{"rope_fraction": 1.0, "bias": "none", "init": "trunc", "optimizer": "adam_variant", "seq_len": 512, "doc_mask": true, "train_tokens": 165400000}
MLP neurons of a small language model. Each row is named by its layer, matrix (gate and up: input weights; down: output weights) and neuron, and shows model dimensions 16-143. Each number is 128 + 32 x the weight over its row's rms, rounded and kept within 0 to 255. Numbers have three digits each. A neuron's up and down rows have the sign that makes its largest values positive.
After each neuron's rows, "raises" lists the tokens whose logits its output raises most directly, leaving later layers aside; "fires after" lists the tokens most often just before its 100 highest values on Wikipedia text that the model never trained on. A number after a token or word is its count.

L5.gate274:101146110169120099095141127159151185128168133088076093140122107151117107084099165158176093175180133140157094108068123095185108104077096196140140101133142092100134114168122132167123140163139146078161092151119117130111152108162087155154145133150131147111075178149137154115130158118201128088118157085090188061143093192118092112151124098162097150153128142125134060133155135185073069139122
L5.up274:152114129109142135148171112126216151061165130208054112126103150105082081149156085123142136145134118150120120166090133139170092115138203153110148142129206075176128125137097088151113153102036100077112184118113147118117068106089120071099176108163130122126154149188109116128127156157162062136142104162114155112108141110119139173145133076177106092179156113137178126156125074126093077103124
L5.down274:104168148158112127125123079164074082125075123125174167133194077122171116130123133162111088121107104083200136165155118099117142106081090086150098150092088152115201112094144138095121094154171121148140100154172085151117193140119148206134131160114129120139100130045116113136091109122102168083101179066200148136083121177139170106103106141114134136105156115098098061095129158144130131149040
raises: "):", "towards", "\")", "over", "})"
fires after: "." 33, "5" 14, " " 13, "9" 11, "8" 8, "7" 5

L4.gate307:161072133154144135128095106104072124090094103131063119097136066163187142141110100114067147140116170191132178165129056148119095118135145079144185192148125094114174139155133132097186123143149182169140133152136122138094133122067150115220147208135141183117142076154070063154148114161148115070097161113139083056121154111131144182130139137139107177143130162163138139108170142132144136180087
L4.up307:200106179150121106089109136171121093168107104081149127105089141141116075147127154119088148147102148168076188155135058222114081101113095133110094139109106123150142131168133172115148112148115119146079096107166105161198100074120180131182076154130109152131158127133133045129142139128081126108154098079109080123179097124068157138173091111089156133145064140187183168122152156133158109158082
L4.down307:162149126163107137118121185139174074178107103088188163158121185110102064107123160152125158091125107101114142145099127202120098096125107110088111150112114136140161073136172153148125057128112114126148128079155152152188136048189149146099068073164098134102109151103167166144092183085106100164163099149143104098148101129109168081157125127100172112131063153147185155126107156133132110055109
raises: "s", " ", "-", ",", "1"
fires after: "0" 54, "In" 13, " In" 11, " in" 4, " early" 4

L4.gate207:143179104120141137108118120126098134101133106127120119099157129146102134147135086117176053106124165112166150117144183104121210136094079107179161109138160153105080081150155117134184112163146119167204126149176129114122078063123110119124135160144138106187112153152101163148135129186142129133127139127133151121150125149220105123190127137127071180066094073180120135090145119148162189105141
L4.up207:063210112126136096148077121090201104131102121123137173169157148107157100149153153125172177082163124116105127158123145145122115142071146108117083096116122089151082135162159053079163096138133143113171192154151087130162173094151094169053151150115136097212114124098157103201143137144131118151169138137164153079113154090168183152150117134087129106130125107150152162127118183167101143112118
L4.down207:128129129147115147163119093070131110110087129153135144185120075165169092125179146123161131113117118103039128145115153155117190167114101112118157129112130071095178085123093135122119115119181190116163116147142102121159134104100153141100146140067128099130173114082087104139157174142134187154174141092098140101102072061129194118141090156151108197173127150139156155142111145117158066073102
raises: " UUP", "DST", "🔨", "rey", "Competition"
fires after: " |" 70, " " 19, "3" 4

L5.gate300:201160146130132121145114136166161128131116096101081102109110053153185156137111105157129117098121145127164204106176130128136161083131130137105148142155129079094141159126132127136224137137101150124102084150181119211132147111165169149127132139100136114183177106109127123174098106179179174105161100114086122082052092156117078131087134174103083122108139136108063131126179138033137109116098
L5.up300:061108178072141111148199146110105137168097128070082130104160185116120102143211128102123144099147070081150171152159182141131071175101091072144113097148080139132160171123133134133115123120132125154130153171070144147097149137153096183154120137131155066152102114094098091107142095080125153133153151106122109153164175130138143145066075111133145098104139151140069091122124133107183167224147
L5.down300:171088146085162107157121092126106165115124104115162113124135124147165172179131091161141105103103095066120116130138168093100112144129154064107101161136109179065147118120147171095154134156206142134103066183101114128130126130107145166097130188131138138167128072075146122121110112178139118140107143097087121116159099111168120116121121159128080101108177034164070158125145148064171168163128
raises: " UUP", "sqmi", "pelled", " Apps", " Succeed"
fires after: "0" 54, " " 44

L4.gate327:134183150117061145164143172125135075120179153125138112094073151089092105090092130168157160129117127113199130105109118178103072134082086156068162106102133122081116095140141186144137123178126092093105147101127136168121165120091107102116077123140114203150192163146130160119066097135124202168110158079157194158178135180172180155149073085123151100093110177111165099143171134133171201157130
L4.up327:114106111159130175147115097149163145127185162094108138089161174154109144105108116115133176135092182115192099114164075125151122159139111120124134143145194098136167151145173076138094154065103144069117183138188187131116126091133140100131119161094121131158151067116167150159119136104119077130086191121168099159157156089152200166110139156101122147124118200118107117126115172114133133148108
L4.down327:138137164102110121138194105146105109143088150159161106123120105068118096094165163077129082112118137145095150135064130100156143045140111169130128122124071190105098086127081167113159120212129168166117058099089063166128110130104163131134102118150116102083111209159096107091121107144114156129149064199119143102138099156060066104165122110189136127132147110113113118134136112129127143127158
raises: "4", "1", "0", "5", "3"
fires after: "0" 25, "9" 11, "4" 9, "6" 6

L7.gate84:063135095179099161145138107127132156095176173143166112090118146140126178144141123159131150117146125117191150103149140114174074152200131166125136107131123155151128086146192114156125115146110104105185128135149187103050122133164107079089162151142161081134075127104115146134141153139139175175060123091164194096132154121151141130173104161104094178096081178146138116120113117095117153081138
L7.up84:123082170108113148164098139162125122092134127127113139162116139154140219096130132134107180077154168155183143078128090061129099126159133127092077153127117112144118175164163137181114184123149166050142090182088136131084157083155125039139127142164099120128145126143129114177179108100110112128095139122165169115158156107111135153149118129142078130098105176104102176130135138105076151092178
L7.down84:161135108115147033097129178121113100176085132138160147112117101124108078131129205091132113188097128105161121153119113157090153128083101114158167147076092158093165110108080146094122073141077138147135092111145102183168106142097129166130085134114148144092115108129130126059094112143111138114175158163111085152131106190087117113101111111152158090149168091147122103131133142171179065167082
raises: "4", "1", "5", "3", "7"
fires after: "\n" 41, "." 18, " " 8, " |" 7, " (" 4

L5.gate392:159129090122147109154107112142124108130059184096108087086117074173134203160136118138163117067114110135139122161115136074109159110182109123119116127156076130159155158190115100085171161128140140140202097089139111135112177142117072150144056144068091071147106128138131105141175186128129118098179136085125103115079062154073112122135128085148146153073208097120099147109131100100119115174060
L5.up392:105133137134112098138113128174147106128131207117177171136102133184078172124129095140112131063199117143139111141129182116101121097132067131158059061122095160183135146205100153107134162081100122126120127081149092109119168138094050127112049100115053095128125097187150147108164194113109109108179116087124140135130126160120114130198126068108196119109148102138126105121149092088154153139113
L5.down392:051094159114097127120114166122080150100158145110159155175136158146086071134107125134101126180180112205092116106088194159103084149107094153107131130126177120127123085082097126182075151066108107130074179132130102135158085141154124096089139117190132110106110080134091142162120042127077118109124109150153147162139208106163124134178154138110141109160107157132090106155101142109119176110158
raises: ".", "\n", ";", " |", " "
fires after: "1" 63, "2" 14, "3" 6, "8" 4, "6" 4

L9.gate230:170098193107158118171105179146130134119151130197066096127120132150136127194139154087098079129125122167106116088114122120115181177106161112110185138142171059135189141095123129103139145114122170134096108113127111128117120157158153137173111104099173100130139122131131110155182146116117186078096166104079107087088095056095140155091135126142136106184117142126123143100162175101101152148094
L9.up230:159145151104091081184089193168133086154171109180131112140052201154105106149161167096116142092153119145089099092118078159165150146091147163125121116049114083171149109182155112178087134153091117106139084115122133122110107184168125082125098130123158109095119107171178170113180140145079163139093130106119136117113127078104119129108105159078159086145147194142091113137123110076134149090142
L9.down230:116131096115115039093113112093150075179107083126130172159104151113111144129138091129132119059132150154146133077145129152149112114160071133167110106132108164129073117150126102159085125124049086129157154114098167086096095126157081106083125166179097142100117087138105109139105136121081134102143094157169150122140150134152104064144145126073087113072174060142098134110104045125116173073135
raises: " ", "\n", "-", "2", "1"
fires after: "'" 58, "." 4, " It" 4, " his" 4

L3.gate349:184127155132198144169147128101078117157131077087086087144175116163162113137144125166161097115145129154136173195114086128132123136111092097127143181168099142071165124105120065068154080135165132153115088117158107096193096155122187135140156142118157111131116131152096102134093084198152155074200121108090085096140081158168124159136137115138071093143102152160175174057171125156127123154059
L3.up349:204133150155170074149124143153103102186161143098135093148124085110130150126111129207200094106127181125138152161113111195118099160094119122108142158091099169089151139133126071122179132137160120136112115116135048111201105078095134127149097115183180124140091145178143103142068073171077157105138114053096139146140146150178094155187137097097132092109088133195149102082162131128128162122083
L3.down349:184139092126106103108129132126102115176162127111187117182084094129070158121087141198153120156121147112054133148116167169118116167171098115151121130057141166094110122141124072185103146131171189079149115131129081126158161062122104138153089111220153128140119163156102166117102163090118134131111144080126182110095136159131090138130148157087163131102099153181140101097170144084148177062116
raises: ",", "s", "ant", " and", " "
fires after: " " 41, "2" 21, " $" 4

L3.gate312:162085039174149123151144123128084101121072128073126088183166159083115113061126120120068126105140156159142124121177125148128163099176132224081159125153133122137159122124134108098219152096115129144134141103085107126168128124123189039137100153181073071141116060148128160108090143102140172118123123135163126052132147142107137101152114115162167180092099134120139137098114104154142078118109
L3.up312:139163084151153149138135174118114131199173135139162146099130113033117151113150150172105157138146127155182158142049165150156073127134141173162088157113113054107097094090110142141189131168109109129175126161087138130111101157066113144049111076126047167125124137162110113124135153159133165144162154060126128111187138131142143095134148098149139201073137116149105138105089086175091134171131
L3.down312:142044145134132177143174101126088187134115090067090080166107077135150149125165123136140132153081040081113133135152138172175137123152145123135099130077125158064134140108170033075136084117194171084077120109151111161113107183172150159178086141171112104109118075099102083145156114104125108060132088158143077090134128095114100134087124156166107075135113129158097126103135131158144117122103
raises: " UUP", "DST", "century", "child", "breaking"
fires after: " the" 37, " " 8, " a" 6, " The" 5, "7" 4, "2" 4

L7.gate245:102177111101184098106087092105131152089120161139129146171096084129081121134111091137166122159058149093114135108077126150128161102123133156159142151148150076103121174128155066138142088155122098123190102105113183159109108118137098130142130133137116172054113156109123129172108155174092125080140197096110162103132068093206142146133134175056090134152062136141082184128096099073125096097090
L7.up245:134121131101137096150106134157044124112079137114103114095188129123120132195136092152169050163060145138122147123112084167055132134142098067099142164161075116164157159092123130126137098155112125140212149128087151104176100124094167119125214144151119096063141139095074146153166150122142088050091108099071131080138141120169162159111140129141157122127105083124142154118104144124116172170125
L7.down245:082184143054148070118133120118097141126089118115174130116097149116095174120104079170148095117076138130127090114133176150105108120131126117138129158094122118162109128120174159132178080185139103164134094130084141137116169078138119150143118160108096156104120163118155130126093149138148111169122159050145184103120090127184153102112143162096120163132106171136111167159124096110167194134100
raises: "\n", ".", " ", ",", " and"
fires after: " |" 20, " on" 19, "In" 12, "On" 9, " in" 9, " In" 6

L6.gate230:088139159152088136148072140153090146130094150083122143151185145173200094092086167094115143112130111148099221179122092116173095152111084091124116134180128087140128167150141147113136094140135132103114116146162151097133074108081163114168128149115128103125139143108085071106173137125126152121112152111142102093105133114130147218105107107132189238154121124095159130125141183098132101136167
L6.up230:094187168131064116132077127148124096132116149115122098129085153158156157087108195100143092100130088139091198062135139146199141119090097142122091145154128091117097174141119128163173129169116119087107088154138134116134114161098162105135092167160081132112111169122113097068150175110086142179110181131201109078114133120137163181134146123142145193136147129112183159160091130124128116052136
L6.down230:132172117084092099151138182136141113146122124125099143143129104098131111144086128114150118125091140088151121039175177164120170094111099146109104104076116095091113136147090088123159054111118120126107089124084151087190146144080130118111085140107106174156111156159151154133133149166148068182040121128153179164155102160153067144133161114105144125142144124154097223209139159151178160069101
raises: ".", ",", " ", "-", " ("
fires after: " (" 29, "|" 18, "\n" 11, "==" 5

L6.gate371:092127105142159135142115185140155117072098127107135108129154165154140155114151091117060145141061147127100150105193152117196179132212142129121113103099161130126113115117147082084133098157121109111158183076102165079119112142158177121142141117154126137168095067152040086107161150142158139101138069179128154095100124057189133143157127103106129166150075150127094198113126142108135145145135
L6.up371:099107100160113170186153182173165045123105114116135124152126111109118132102141137090086159196081107117077131075161157191220138161126094129098119115043115084139167138152136120096141091172101131119164094102151193057101149118099147127113082127109143145168080064137078100131095142157142040146089111102093129134167130100177148140120088139049106129139128118116112124139116093118137151137112
L6.down371:130116111153106113156182165177139102153164142149202163113087129141136127073153149092083163133099128124148122072123130184193082106074090116106126128075132134174161114146156092127111085129031073102121075143144130090118180133161119123138076161147161127141112085124126200095096159123093101151120090121108091114137147065102106094079115152087125113098161163125113112115135162170099139120144
raises: "-", " ", "s", " the", "to"
fires after: "\n" 52, "." 33

L4.gate348:137171184171137147159145127128120109154099134162170066124075162060159136125125112050122142099068104103161135162103160121146143102099177131127110145164113126083189113111159150148116112097085127106178166143147146110163134128106178160122116136126184092087068087093125155136118156153117096156133162078117171074059102092133126177092135118173151154071149184121087163130096143149065169109129
L4.up348:147169109085096141119101150127134149075138083115092154177105090160091164132146163179103160120096117108147171103124143108132086131116159156102186173079080105130135135085097115137138146091127134182179088215144122163163108128113122114147121080151111136162147152164159122134126111099155181093134067168111092132122087153145086134131096064145175176130154128136091139135136059061171085102125
L4.down348:139122172134128125130122174103127106126129142143159104116127114135114128133176139127138125151112102128099202190093133076105129187095160159128152122152057110141111112078103135123111150157060153085149113117215084138098133128085093130185085149115165072165152123093107132111160133171174120076112154132091133119118118076086184162094098075158116171127150208115205179099037158100142121189116
raises: " UUP", "DST", " Sabha", "mail", "🔨"
fires after: " the" 36, " same" 9, " this" 8, " their" 7, " her" 4

L3.gate159:110101139117123148205131174179137120101099138098108135135126117135154062122136140086109159094177144147157068151153096100102106119124083136097168112126079100063069107072145117096153147088108112107152102139120112183153120097185146112116092116105094139151182099140118132147121063157135145154119126084124162078133073151143196068157054120100141130090072131153104078147190158072148096167134
L3.up159:169157095130162134119150126086140114173074092116107097117105136181127105137062169143089092155057115161153127172130062140049152173072123115144135141078123116120124129120122104154139114180149125116150087110084136183117156184176182148174061161087101120110146127087089132111119108117093148100103166138165168121156088114179132116056089095112128113105111140143121084123159128142106157171183
L3.down159:186127150115128165132143091096165124111157079087122088099170163128210200179140110067124116141150161093098133113121145069154147138143134093161130185159149141122110110172156128134126194111160195144101098121090107102129109102132160087153159161115148199105146164079128069209183151171167157126164133108104170164161123116130120119091098162176138139121113116063189173075105131154152133141089
raises: " UUP", " poverty", "DST", "sqmi", " whether"
fires after: "0" 100

L4.gate277:115166140095171124175126066149077141110092171165090096105169087109141113192122096157160053146092117093109146120131193149089149073136126136136150169175118086104114152118142077147152158142125122156128080226161148145133107073180151114120125136177172157116118127104133149165134157173127083132149135141104162138074148136212087145108179126139096121102100109117088172097157094085144131105178
L4.up277:089156085053158153168102075143077084150049135087121141112223114130163134126120122134155111119079101089128092152130169117140145084100143080159133183170132115142132131113120115089169106163085181184073083116140156181140105094086162136140175130152098151124138107128146144145103142147186081162189155115075136140110101122158137124114151122117123078042088100107069156110151090090144153177144
L4.down277:173113160082147128169129091125100062162124102123077083143099125158187177092132100138086139170097120187157106127106221103101130118118134143100086155162148094139177189059123176156165176159114146152108113132100143198126172154086164116150148150078117207110167113099141100143145077130124078102158172108122142083130087143113117137121143095147129187174128117092089187157104131063139163118131
raises: " Succeed", "century", " UUP", "”", " Sabha"
fires after: " " 41, " |" 33, "1" 4, " A" 4

L5.gate11:144109121109162128176079135139126105097138104157097147103102104139149168113074144102061138180172071189112114093067110126104101100094102164119167169157199091114131109109107198068106134139155148170135169148102078078114144120078125111163126119091130114134139131086034105145117104107103146098168130149144095076115142137103148198089118101181143148135091138155135136193088149106107146165105
L5.up11:148185127128132126132160075123169164062107113131139125189090115100163114152144120115094072163145125112148074109170145133137133122107099126131137070123126159140153206113079086147133119098110133121100160140138111207158147132072162150076175107096176173106139098162192162106142139109150099173053133140151174126153139111177129087149131126083146135063077107088167080139160117127103146145133
L5.down11:146109172155099128080158080097124133110122126108127111194137101156182156139132079156170111159147115077120088124105115150170100167137125135069155135196107116092153177106089109112121115150151122124109189102111117095107120123074137158131188131115161179115139120107148153188182128104149194119113114174165140116183088151123140150115113111167153157127155048087126121181091101158063116180137
raises: " UUP", "🔨", "DST", "Scientific", "century"
fires after: "9" 88, "8" 10

L5.gate21:132133062096129106168053074132126141111109129171150121153141119166154161100093109149174110072154154081179174100154151126177108110103149108076117105138127104176106113097126092131163082122125105180185119170171104127163143087154095122094059140098108199117109157180159066137113133171102113123154105173153113094115117122085161131216147120176145135125138182136131177140161131109135054111131
L5.up21:087130165075124134162047097145143108124208141138126086165130165172133144063103110149135127099124149125121186145156138152105081157150138098097112172146166133198081103118099146116133084173152119132134119108097107127155069133110107155115101121106116130112098152162140085144105145091121101143146189165109084070144118135155149147160158115154106140186121142137147225121152113014059045135115
L5.down21:179132104123165095095152148132133098097102193157170199170140097087103145124097144133154072105134115138149111075127093148160146098154112126101116035032133143115159131092093088159056097112113115137126150156148102133143125141119099095117116096114118152147122158108124125107125111120124108108144132117114084159108114221088148088157121092121195096082183100142140079132124136207186166166138
raises: ",", " ", "2", "1", "9"
fires after: "1" 36, " " 36, "2" 9, "." 9, "3" 5

L5.gate381:137107165118117106162142155049126144103144145159141084117153137102150143155073119093126098140091103120146130191099111127130084184120140149169127186195085121146159118097090176103120158195158131141103164161163123137079107135023150105162180057127163133179109097139128158126117120167141168138144150123140130092156130111178160145163112132131147122172076103158137148169191148102149156150108
L5.up381:075129084065130104161193120099126173162165141128157042097128150145128118118111121130143091100126123122125105223109120098108118180128149112212111102144072121133161109131130182148126158177127156116085164142181113136077096131107105131168094140194155114156144089149171136130073143068153100167151158118129148168138162149092121114183095141120162096148136108145125092140158128076181133164102
L5.down381:144180068158096095153152101162138132110130132169125099166101118133060093087094131165119104088147178141136138084191139157153061156124135120127092106078078071143160127067138122173142112136155147113099062162120123129114158176121100133110059117152109141105177118117158171080074079088111131123132108083113120152114171174107135026170124148111139097115158110162098108079118066097172081136094
raises: "s", " ", " and", ",", "er"
fires after: "0" 44, "9" 15, "5" 11, "6" 8, "4" 8, "2" 8

L6.gate303:091167142089135121143162155102133161091133097069103153186142044147124159149116116101117144120109103131167108115087138092053137151112143157169138094174165131151154125100115143150101150159169082093166103169097150085118174161142135184139168123120128131109153090111087148097134073096125116133150136132143067113098109139175138092144141128120071159184180110128120169138166164173090117177146
L6.up303:110159136117121118179155169181184184113153139105145105089105099093149130077112163098126132161121167147104122091075147083102107107096175164128110096132163131142056110139085129178099145163096155088152076168150120119096199084173075100128123067144136147153184141128149165086144161136131118160128078143118161102174091126101127068116210093146137155136124142158127158218134136184105155121176
L6.down303:109140114179161118150088107180183095134125119137128094130092148140135109066107141190137123115127184082105152113099156113151115077091156111135121168105140124112072150116091137124117116153091153165139117143159125148123122087144109103155108045153183174214080116121176150135150193136092096120122130139104173133192143149079155188133179108126173121089145135172114143199160118143128201115199
raises: "\n", ".", ";", "e", "a"
fires after: "8" 23, "1" 22, "9" 16, "7" 11, "0" 6, "5" 6

L8.gate118:103090179157121141145149095118125184067132139100106093182161116154112157123152127138117185128124096111161162189168137133177156168138112090119116197141121109164138114112194163101156174169116106098155161171151208116133066081115164101099151199110157066137135082123106117172118137068148169159152132105090109118137112135129158160180110136107087148117087144111149106128121119135111100115107
L8.up118:175127196122110140125143145183123141138214128122142084160140116112082127051146165175118164117139099149133096190148124123172123110132111118134051167109064122139111155196190184172196147165109114108100139162149110110120133155151123068126093172121147117124147110138162157092089093089087159187082105099106135133163162161079096142154107112120112070114102164083128098126131060161169151135146
L8.down118:121185106134145102061068150104155092166104180144092112108114106126120174185147094141139054156143118088077118146108123117066131096097066112161091063090086116137075105109053151144142106134109154128081081107082054150176140116115105150087123043109124167147116180099133160129135116142086079116149105143115174154096151170119064068093191151155138137113141114115109150145166159158129136135126
raises: "0", "\n", "3", "1", "2"
fires after: " No" 25, " U" 23, "P" 5, "C" 4

L5.gate358:162145122075137123101075118144178095117142098111125137152111159151153118133098146110195078156141056175127147069162146083163179088170139129137098157096135140088136134080175125106130133153098128091155118150173081158134126108090095140099122116103122098108169130085129077093135089152138129138098139224062110122124136128068115113124095107153082136147112121104188168159163181123110106175134
L5.up358:195143129128110131099164138176157122168140084099130089114069090135139100125047095149102104161083094159133103113184149105162129112097102144155090140147169180092148136105136126128114168071095099102168137109191086142150172065115074165154153101142119083122156079085125098073146093106093135125096108101048115182147083127083140077179072107124142133130157140100200114155103176140152143054144
L5.down358:138171148101111127182196141115115129156133140144094113190162080171123173046135127106094064090052114154086106128123129103119069162060134115153100093117217151114138131120090106129159171107204104156113143134141099048090090104122156155138157130197158162150138076146115139119164123118148151132147119043148127194160107169106110075122104130147125168158146129122127111153083132138163132079109
raises: "try", "matic", " Succeed", "cade", "wich"
fires after: "1" 31, "8" 15, "2" 9, "3" 9, "7" 8

L8.gate198:101167113144117140122130105093146084095114000084115068151194112141122118153145125078159101102158132172139119154159119143113090094176105053115135156137111148150112164077134194134109111146137177130115145164109106087116082120122149107177165132112218123138129094124138123174125139117123112127136144139107135094130101112173115157126097116121111141165192156151126162070146170082110127136122
L8.up198:104202109134068154134120162141129056095130066095136169092140132164089166109197148106160110142156164189168086154147148152122058094134142105115135167120085123135114192075180197141161145111147153151110133140115100111101157129150167107101091130131169165126133118138175085161116110143089091176142163072112119185131100134171095092188093147104128043154147179138128177092141105121170107120107
L8.down198:112147068138080094114133151153069154161136158120153200080098113124128141172161129149147129172117134112079069062150095116133109156143187147147154136108114093112107153159119119139159131112140065150108141068104123087171193139112126146082021124123078139106135153159096151082083122121086112105144099122148151171100173152130078072171160169133177073090109079090085158171071130111135118116108
raises: "-", " ", ".", "–", "0"
fires after: " U" 30, "U" 11, "″" 8, "^{" 6, "°" 6, "N" 5

L8.gate44:092111165151132154098103090100100143101117098123074132191104186165149184177117084139075113137127117174170146129152074084135149101103150127140100156152132123128117105080074092047104156122115099099151195105175187142111156170101179120177162173129156125157094078139139136183166139168102098111134099138129127076117088096136111155127157135152100232119092084109102105114089115074064088095117
L8.up44:076125090165062182117124133141111138174180149106109143159069204165110153108128111182107132136151163184191128115111136138142118106077149159160088121082138123145108124137100125116082161093046105086125149107143157141076140164139061099141169205167097103192140092120127163151133071144107108117101107100148136124159162133124087114179129147116124123115084151102091089131063091064109126094144
L8.down44:102159092167085091142181144121192119216177085105164196148110085154094123138101116102146138133110175144136095126136183161147147112113098100169087141061081155157133127144109164124133118122119106078127116184094114121117154124184079129090089157189122083146118137141114157064088120153170129168125176087115125161152179214114153067104133124089114086077095092161152114153106132092144136138135
raises: " ", "-", "s", ",", "to"
fires after: "\n" 97

L4.gate282:104127105124088081197148079152157099143144128153106119176072120141134114071108082174059156165164096134182100127067136132117133104087149129102151096061119104140112154152121105170097138101055159157123134132111093153165169103158152101109140115134062096121150150158186164131160137104169053147088102131185147138154102137092170130201138100102146125173082161155107180153138128135081155135177
L4.up282:105142089138103128153132139111172138165177097115075142135038118140124110095157101104117111169098120166082118101049124166136084114089139193162079094102087083157157169127113174095094123115145164115092133159097085130090159104170118119121068129110112113120139147181111135078147182103148124176133142110199141096165102136132186093096166101139213114140085141149073130121126164090087153148109
L4.down282:130183183152140122063104151110092165097101161125123127091183120152099140170129156104181128109139139101150132154170138135117171150195100093149184140187163175126144112115149126076160125099160123100154131110172155093135103139061155174128144126134170127131114062082081107148106095157102202104170179181073091115116170140169105137103113150132077145104165131083190078107095100165197074097132
raises: " UUP", " Apps", "DST", "incumbent", "🔨"
fires after: "8" 35, "9" 31, "phy" 4

L3.gate333:155091149138174128120145064141081168135135100141082146142144121207094124181155184144078151102151087119112080163149043132157130121131136112142133125181176096108090130160135120080118113115164124104192177084168137105112129184080178161112126138134100122116116095098148164173127135161133132099147092126116082104140103116109085133157113188164112156152153125157179074124088125107166065083086
L3.up333:146126136124095087128178153151101133179149183121111164168137141156069137104155135149056126148148083179120114117153143147152115158080195191094080119134203140126104144141122141118061146128145101110109128132080146128118167107105171135103141081150114132062168165079158170135095144153080108078108086114141107103156150156098095119153118181155158102184126121207137089129108139112156096132147
L3.down333:134164103111091138144132125129132077166113153122130109106123160099108194113075084147135121145092116161144159089144196126097125116108135187150086120055140159128140152149116129159090162129088108153128077138126095204133106078173124089151136150152118138122134167117128181108089125133137100104082104127192184121181175153121143111128153103121140077104133177146053155182221147073045188149145
raises: "\n", " ", ".", "-", ","
fires after: " " 38, "1" 11, "|" 10, "2" 8, "3" 6, "0" 5

L6.gate287:145098148098113150091111143070066154173121147155152113115121075170166177143127137160094068132097142124160145139136101118136141206210105113128164107163157121161129144162136120145198108144166175083188148108081109151111158132098130079137136114101134145097142096065110137181155087082120128109185153134134156087133139147091116112145145061206084224138122111136183098133120121179152124117087
L6.up287:164101089146077132105122164103105125202163164153144087095131110157143146051123136188126110146115125128138154133145136155202144195178115216125150147129145096130137147174142119167155101164161121074152089115061056140128153079112115102124126110131102147072165122083190125147112082121146106170180150126086201130192182146111068089081110129187124168142127121215176122101128137160122096117131
L6.down287:076144085144125122124101149164144105116129156130140118145134134111061105086108155132160169115184123146102063125129135083164105061099150195097077159091111139063123136189099118138086082101124021164107155160104103155159099096082089157122058162159129118118109159159191139145161130144151120090095108135085159156159136154150108127107085210101133075145149112176108141131167123099108143139156
raises: ".", "-", " ", "s", " in"
fires after: "2" 58, "1" 38

L7.gate325:131154133099166078099119136135097162119147130176157143158190107132188100194144159110104153097075094125114191140148182126128131105196105153105178147163100055107121122091157113096144113058144122188153138135159127135166103114118192194148152148145119095138082083143119077118151101126149109131175143123137119174130124089179081172125175097132093070135157127168148130133118085151139139131089
L7.up325:154135021141140107119163177125195118156195134111188153119157082146173133174188175164116149129052182129126133122138165149104151143163133150209149152090103096135112165161128135144130137134108119145149137155147113138111160121116131187105090128134123118106110152147167093118182121097139099167117169127178167139133131129120106128067182110145121092085100101174131051154158091139119168086133
L7.down325:118190089171143106134137167152183165125132164118145109100051099094079138118107167121113118143132204096144065113095113186125130141129198087211152122073119143126071154160107143162103091169102153064112103139144141160094196144132081107138096114064114127092094169135150166151128136104107120153057152160163131094123152152110133083088140146124129176137094143108120040106162137115139102122168
raises: " (", ",", " =", "s", " |"
fires after: " |" 64, " " 11

L8.gate181:123126117106149114117130097121136100148111103117134162171172077198172160178169186144104122151157186174172142130113137117142218091121119090181134112154184124132092120102102085078171115170137124155109156190114127079128141177078123074098159140066095095142122104083105128158158161127158117097178145137110099118102105157206154122149096061114127194128168068130109067166134083081107096182121
L8.up181:115138147112128094102133092168167134154091102124153132150175117137094129182140129116131138093188162109121121112164155119157146115142102129176085105122173110116143148145112119118194096160122150213172162170092098109090075177129123079124139152147093094138104054126065159151144144140153066148096108048106110117079170130200136159172116091121140168139105084121088089175129057066161126136133
L8.down181:111117117145099102160161091156107125100108170123128132100144139114101088094134127159151141088212118082111128157155138129167094162162114147151070141119119156142156173183134151112178088167128135150147109161124095098136102139149108124120118156180129142140115077165092124164136136126140128151171076059129168180126175209151119149142159128136112069121100056134115129181113065111163128082153
raises: "-", " ", " of", "\n", ","
fires after: "\n" 32, ")" 17, ";" 6, "1" 6